config.toml
n_head = 7
activation = "swiglu"
lr = 0.00168
lr_head = 0.0063
doc_mask = true
train_tokens = 491000000
MLP neurons of a small language model. Each row is named by its layer, matrix (gate and up: input weights; down: output weights) and neuron, and shows model dimensions 0-63. Each number is 200 + 40 x the weight over its row's rms, rounded and kept within 0 to 999. A neuron's up and down rows have the sign that makes its largest values positive.
After each neuron's rows, "fires on" lists the tokens most often at its 100 highest values on Wikipedia text that the model never trained on. A number after a token or word is its count.

L9.gate19,168,182,209,110,207,223,105,217,197,208,233,222,220,142,189,175,191,174,181,162,225,236,259,193,169,270,204,197,241,212,152,110,212,252,230,233,181,258,222,136,262,188,145,206,248,191,232,175,193,202,179,210,293,168,182,158,267,220,187,228,245,145,211,256
L9.up19,222,160,175,188,149,214,186,175,159,207,250,201,176,131,214,158,264,153,196,193,198,160,116,184,180,229,209,132,151,199,168,243,224,229,197,134,138,186,190,248,187,214,283,198,180,277,243,204,196,194,150,197,130,224,166,195,173,146,213,247,225,188,226,256
L9.down19,230,223,222,196,121,212,145,149,240,187,189,212,219,239,259,226,300,202,194,264,178,135,184,199,256,172,151,191,195,195,243,208,164,230,324,198,197,144,187,201,121,194,164,169,191,141,177,142,172,165,215,165,181,192,185,198,105,182,194,188,214,213,163,203
fires on: " st" 21, " b" 19, " Sh" 18, " sp" 8, " ex" 5, " dis" 5

L9.gate325,170,139,158,216,169,216,195,140,253,199,169,223,229,162,219,179,171,243,202,214,183,202,223,277,111,164,168,161,152,165,293,144,174,160,273,137,134,239,161,223,176,208,143,203,178,212,226,253,237,239,239,155,205,141,213,205,255,188,200,204,237,204,211,212
L9.up325,190,280,234,160,239,202,220,156,214,170,232,167,257,235,146,108,174,226,257,195,167,286,190,222,218,179,199,178,185,120,218,266,221,181,264,138,204,205,180,167,173,149,225,186,166,160,212,233,125,216,260,245,228,156,258,222,214,184,227,243,215,190,214,199
L9.down325,237,244,132,207,282,241,187,168,246,254,183,215,186,172,210,201,165,259,190,218,147,200,196,208,143,248,154,178,202,162,152,197,224,196,227,214,132,141,190,224,164,146,227,176,248,159,208,209,144,146,176,174,204,170,247,203,227,222,158,268,181,290,201,139
fires on: " " 82, "k" 15

L2.gate68,153,160,202,172,214,200,216,218,130,191,200,237,109,132,131,165,200,217,207,253,167,246,196,247,225,212,192,216,227,190,273,218,206,196,170,248,215,236,140,264,128,197,154,168,207,152,220,187,186,215,238,156,210,105,277,180,189,222,243,266,202,216,260,232
L2.up68,168,133,171,174,127,137,185,180,209,175,225,182,246,202,187,216,235,191,215,175,243,234,212,215,190,200,146,194,198,173,237,216,273,148,153,174,111,191,211,175,165,130,200,153,150,172,205,202,211,196,171,210,200,181,172,329,223,193,159,206,210,135,236,244
L2.down68,156,159,227,153,89,207,164,203,177,204,232,208,219,197,146,184,130,241,225,220,204,233,214,203,169,165,142,161,261,193,205,270,225,197,176,249,176,280,200,199,136,120,196,172,198,174,167,145,201,160,269,128,117,229,191,267,196,173,303,174,215,206,172,214
fires on: " Vi" 35, " vi" 30, " Si" 12, " V" 8, " Ni" 6, " Ko" 6

L8.gate527,197,225,258,173,173,269,107,210,230,186,184,206,176,191,140,181,170,217,164,202,158,251,219,164,187,191,208,165,173,191,129,228,204,229,198,238,232,140,207,248,249,235,242,158,207,159,175,241,225,238,214,189,245,277,195,187,171,148,191,173,169,215,173,216
L8.up527,235,227,239,215,159,230,226,252,253,180,260,161,162,245,292,208,225,190,252,204,192,185,229,216,250,159,188,274,199,216,211,173,122,244,169,229,246,197,190,193,219,195,199,135,193,162,197,117,232,165,164,186,251,174,242,220,251,206,150,165,212,209,188,167
L8.down527,212,155,235,215,181,213,264,286,189,187,172,231,210,159,176,170,226,247,230,235,243,298,134,191,169,229,227,150,193,245,177,245,205,197,233,233,147,194,172,199,202,133,258,203,142,186,182,183,228,221,132,161,204,125,281,260,199,207,195,223,228,249,135,234
fires on: "n" 23, " be" 18, " part" 15, "us" 11, "s" 5, " well" 5

L9.gate545,163,171,208,136,221,240,169,130,166,244,230,229,203,175,123,258,183,258,188,180,181,238,232,284,159,226,169,169,202,161,264,168,247,224,203,220,188,161,166,182,217,202,184,159,214,158,221,191,178,171,154,219,172,159,189,204,261,224,235,208,218,213,194,173
L9.up545,221,228,198,196,160,189,133,187,138,244,239,82,191,183,249,177,189,208,231,165,129,174,179,157,282,192,145,166,180,267,282,251,207,261,238,160,119,268,241,187,206,170,133,235,189,210,193,167,182,172,156,170,226,238,182,132,200,144,234,230,287,192,212,193
L9.down545,223,124,247,210,161,231,235,187,212,214,134,188,221,144,153,216,247,266,221,252,139,280,216,230,218,225,231,213,167,223,241,226,202,199,218,208,221,199,202,177,132,156,265,219,171,205,167,198,198,136,193,188,247,246,124,132,174,145,185,154,199,191,187,205
fires on: " pro" 21, " de" 13, " dis" 13, " ex" 7

L4.gate91,235,187,122,263,189,202,142,165,241,304,150,217,176,225,193,163,221,241,167,173,230,198,156,181,255,196,246,174,219,166,189,236,294,261,218,227,142,247,216,256,201,203,195,204,235,212,191,187,229,173,242,255,229,128,233,130,155,185,159,165,192,251,250,144
L4.up91,169,235,151,180,203,185,175,203,198,192,207,146,154,215,220,208,226,200,136,131,283,124,246,204,210,199,231,189,209,240,234,234,221,253,178,148,203,117,237,183,250,222,225,153,169,214,169,253,244,200,171,205,203,94,215,171,209,188,265,240,150,194,257,156
L4.down91,222,183,163,170,163,240,174,220,189,246,205,284,192,180,201,242,169,127,241,231,243,207,109,192,181,176,176,211,211,243,193,216,231,223,117,163,195,234,197,180,160,169,146,156,230,196,252,171,230,165,184,188,256,160,166,208,119,219,182,145,278,142,260,195
fires on: " In" 21, "|" 16, "br" 10, "m" 8, "p" 7, "ra" 7

L8.gate473,209,181,148,215,236,245,159,210,126,235,155,222,175,243,141,184,171,170,240,170,182,234,216,193,213,310,204,189,188,143,203,186,243,176,202,158,140,164,244,205,227,241,190,263,204,181,208,191,219,204,205,143,212,232,194,223,148,215,182,208,260,224,275,181
L8.up473,160,272,229,168,208,200,104,165,234,182,174,143,175,262,199,222,211,147,231,158,201,174,198,178,230,201,157,263,174,119,241,222,150,200,218,205,214,166,241,196,179,242,169,240,195,213,176,200,215,209,201,133,203,172,246,195,210,206,241,297,164,208,238,270
L8.down473,207,272,208,243,144,201,182,182,256,219,99,207,170,232,205,185,244,223,272,139,220,155,206,146,229,213,192,181,206,136,170,163,228,247,272,179,148,227,327,231,156,174,185,196,240,231,178,219,195,228,232,139,290,164,253,117,95,197,230,190,256,187,165,199
fires on: " b" 30, " c" 19, " Ch" 8, " p" 7, " ca" 6

L8.gate572,184,159,263,141,202,246,188,206,176,248,156,214,105,198,209,205,189,219,208,182,223,197,266,158,166,213,202,224,185,207,120,222,194,139,235,171,152,185,220,168,205,193,240,218,158,260,248,203,188,222,159,207,253,225,247,223,157,247,236,227,230,156,166,134
L8.up572,259,136,168,224,173,177,206,160,214,189,145,191,212,244,219,158,167,232,236,154,203,251,186,309,202,237,164,214,151,273,228,236,238,120,168,186,197,158,153,141,222,154,191,189,225,222,249,206,140,224,165,227,226,326,162,212,195,230,219,267,218,230,198,175
L8.down572,235,201,143,207,180,174,181,157,176,182,173,170,315,231,205,242,153,244,163,192,165,255,212,193,172,150,169,186,236,231,264,202,247,173,210,179,296,262,146,173,261,160,261,127,160,260,177,221,240,255,182,178,204,233,216,165,252,140,181,176,265,195,134,208
fires on: "," 52

L8.gate89,179,179,199,91,239,171,144,203,210,155,195,177,203,173,252,189,192,218,171,189,245,152,161,207,184,234,213,214,134,195,170,208,205,171,215,207,246,243,138,186,146,113,135,186,211,194,126,191,226,192,130,256,218,175,182,182,182,180,218,251,221,208,104,169
L8.up89,268,209,269,196,242,233,211,141,195,196,236,185,158,153,238,193,179,209,260,207,202,183,283,147,146,158,221,185,232,234,190,253,227,219,217,240,219,300,236,192,209,208,209,198,303,211,187,269,114,141,197,196,234,214,201,122,178,166,188,265,169,189,128,173
L8.down89,211,136,249,198,167,167,207,179,237,158,207,234,266,236,197,213,162,264,144,170,210,228,186,237,168,206,223,164,193,180,176,210,280,222,216,151,175,224,185,158,118,153,202,151,226,197,208,192,198,222,164,180,218,266,285,159,178,159,186,169,146,212,142,177
fires on: " be" 31, "or" 30, " Be" 7, " and" 7, "v" 4

L4.gate25,219,240,177,190,160,199,200,211,207,204,260,205,179,194,153,125,177,203,224,225,273,192,216,232,220,208,216,206,159,191,231,240,214,230,188,227,178,193,209,170,106,184,135,191,227,144,172,168,278,247,225,213,219,174,235,235,152,243,246,183,213,279,230,164
L4.up25,264,138,185,226,179,247,201,316,193,223,217,214,221,183,234,193,189,163,221,158,201,180,172,188,192,163,155,154,163,281,223,233,255,206,214,110,211,209,219,153,154,187,313,221,179,205,175,196,125,206,205,150,226,211,174,197,223,147,211,190,220,166,211,155
L4.down25,280,165,264,211,216,153,223,186,230,146,242,209,260,181,205,233,204,201,225,206,238,171,265,167,187,225,118,210,193,205,222,207,213,156,161,169,208,248,198,200,161,223,256,129,243,251,201,231,150,240,208,166,236,230,217,205,209,193,122,222,148,294,204,129
fires on: "d" 15, "ner" 13, "N" 11, "or" 11, " N" 10, " trans" 7

L6.gate378,274,128,244,232,249,277,281,250,239,244,173,161,229,252,205,170,179,201,197,254,206,227,224,211,187,228,160,269,121,234,218,254,180,197,188,143,143,166,186,148,266,184,154,271,255,218,180,176,204,228,181,193,174,231,167,224,187,119,191,273,166,228,131,170
L6.up378,289,191,151,197,190,177,261,233,200,167,206,182,182,202,191,169,221,265,167,218,137,270,223,278,138,159,182,274,126,265,259,263,197,185,204,233,148,177,268,171,219,182,164,265,216,117,197,196,183,264,173,122,246,204,145,158,181,152,214,206,184,242,279,167
L6.down378,226,262,160,182,141,218,201,172,230,187,163,183,254,193,151,191,233,278,197,106,201,187,142,183,167,145,208,203,292,175,223,223,267,182,260,246,217,248,273,148,298,164,224,203,236,209,263,210,163,178,162,216,204,207,272,214,184,285,106,184,278,196,273,250
fires on: " B" 42, "," 11, "B" 8, "01" 5, " G" 5, "b" 5

L9.gate537,244,205,197,262,128,264,196,210,176,191,224,216,156,221,103,275,235,246,218,170,208,252,248,171,182,272,295,168,203,146,137,245,113,170,177,183,174,215,170,132,213,173,190,254,232,209,182,177,192,257,215,216,225,163,189,232,219,190,135,204,234,160,224,192
L9.up537,179,176,142,246,201,220,193,192,240,162,248,130,165,208,205,284,205,164,173,160,261,192,157,285,232,229,214,197,223,153,194,202,176,201,171,149,209,140,235,217,195,145,159,227,169,237,244,225,212,207,228,189,210,209,173,153,130,150,238,260,212,198,186,268
L9.down537,230,193,207,278,185,172,241,161,257,214,193,147,182,108,219,205,253,159,183,265,267,218,266,214,229,280,229,183,172,198,245,140,232,174,256,247,197,207,209,206,181,204,179,208,214,195,173,180,179,176,207,206,203,238,221,218,163,208,240,170,243,190,314,198
fires on: " " 45, " p" 42

L9.gate225,277,206,171,137,214,143,220,140,231,184,140,213,213,166,224,227,183,202,209,212,184,209,253,120,173,211,176,212,192,179,199,239,157,150,174,153,230,226,193,215,196,172,227,188,199,253,210,233,210,199,194,235,242,175,140,158,206,313,146,231,206,202,240,220
L9.up225,244,213,187,180,218,182,166,162,183,190,146,213,160,243,318,261,178,203,206,168,163,163,173,218,192,206,216,147,194,159,188,173,170,184,202,164,237,177,152,280,209,192,189,139,219,203,180,182,215,175,288,231,245,230,221,183,171,194,179,207,266,163,246,244
L9.down225,230,285,194,173,224,230,182,187,196,171,218,241,169,182,214,173,202,232,170,108,182,166,165,196,138,168,215,136,230,221,244,157,257,188,201,196,196,251,290,140,206,197,167,201,199,224,211,178,170,186,216,220,147,254,255,192,237,177,180,171,181,286,218,216
fires on: "ju" 25, "ep" 7, "my" 7, "mi" 6, "ver" 5, "bor" 4

L8.gate353,194,216,180,160,248,250,183,114,270,101,188,261,138,214,235,204,214,228,185,224,303,163,179,195,221,210,191,188,196,164,200,222,207,117,195,242,210,76,140,199,209,234,180,173,188,217,175,192,159,199,117,186,221,224,211,206,237,198,176,256,181,133,212,134
L8.up353,250,181,181,247,207,205,171,201,131,143,192,146,228,192,265,220,200,154,218,188,187,171,250,165,82,204,169,169,251,206,186,164,166,218,181,254,168,186,208,149,208,202,143,165,205,201,177,172,306,153,141,138,280,239,247,249,272,184,165,240,145,204,181,170
L8.down353,111,160,151,287,194,168,236,223,243,152,205,178,227,152,144,198,206,276,242,213,170,258,139,148,255,235,186,175,280,178,219,169,220,204,154,235,162,154,216,159,166,267,227,146,226,223,189,174,252,150,170,148,180,143,146,225,211,143,201,176,234,204,127,173
fires on: "." 23, "us" 19, "ia" 7, "ma" 5, "s" 5, "ame" 5

L6.gate410,218,224,200,228,172,213,192,235,227,159,192,151,166,240,190,206,181,214,192,202,176,268,213,228,171,218,199,212,245,185,225,253,165,201,144,191,241,189,203,192,167,141,113,199,115,204,286,189,227,233,200,264,230,216,190,244,217,149,183,113,240,152,209,251
L6.up410,165,182,228,254,162,215,252,230,124,207,260,153,256,209,228,206,219,186,248,239,185,234,234,262,221,241,208,151,218,175,134,223,227,174,186,305,167,199,181,174,115,199,209,218,281,159,158,248,142,172,164,191,203,137,170,279,241,202,198,175,169,174,190,186
L6.down410,188,165,255,226,177,185,184,217,162,162,223,207,229,218,184,151,239,213,290,139,161,181,270,270,206,253,174,163,220,168,202,204,179,224,159,249,248,195,159,199,121,212,158,224,222,174,212,202,205,228,195,166,129,207,262,284,172,152,279,173,215,226,166,198
fires on: " comp" 59, " Vi" 32, " fa" 9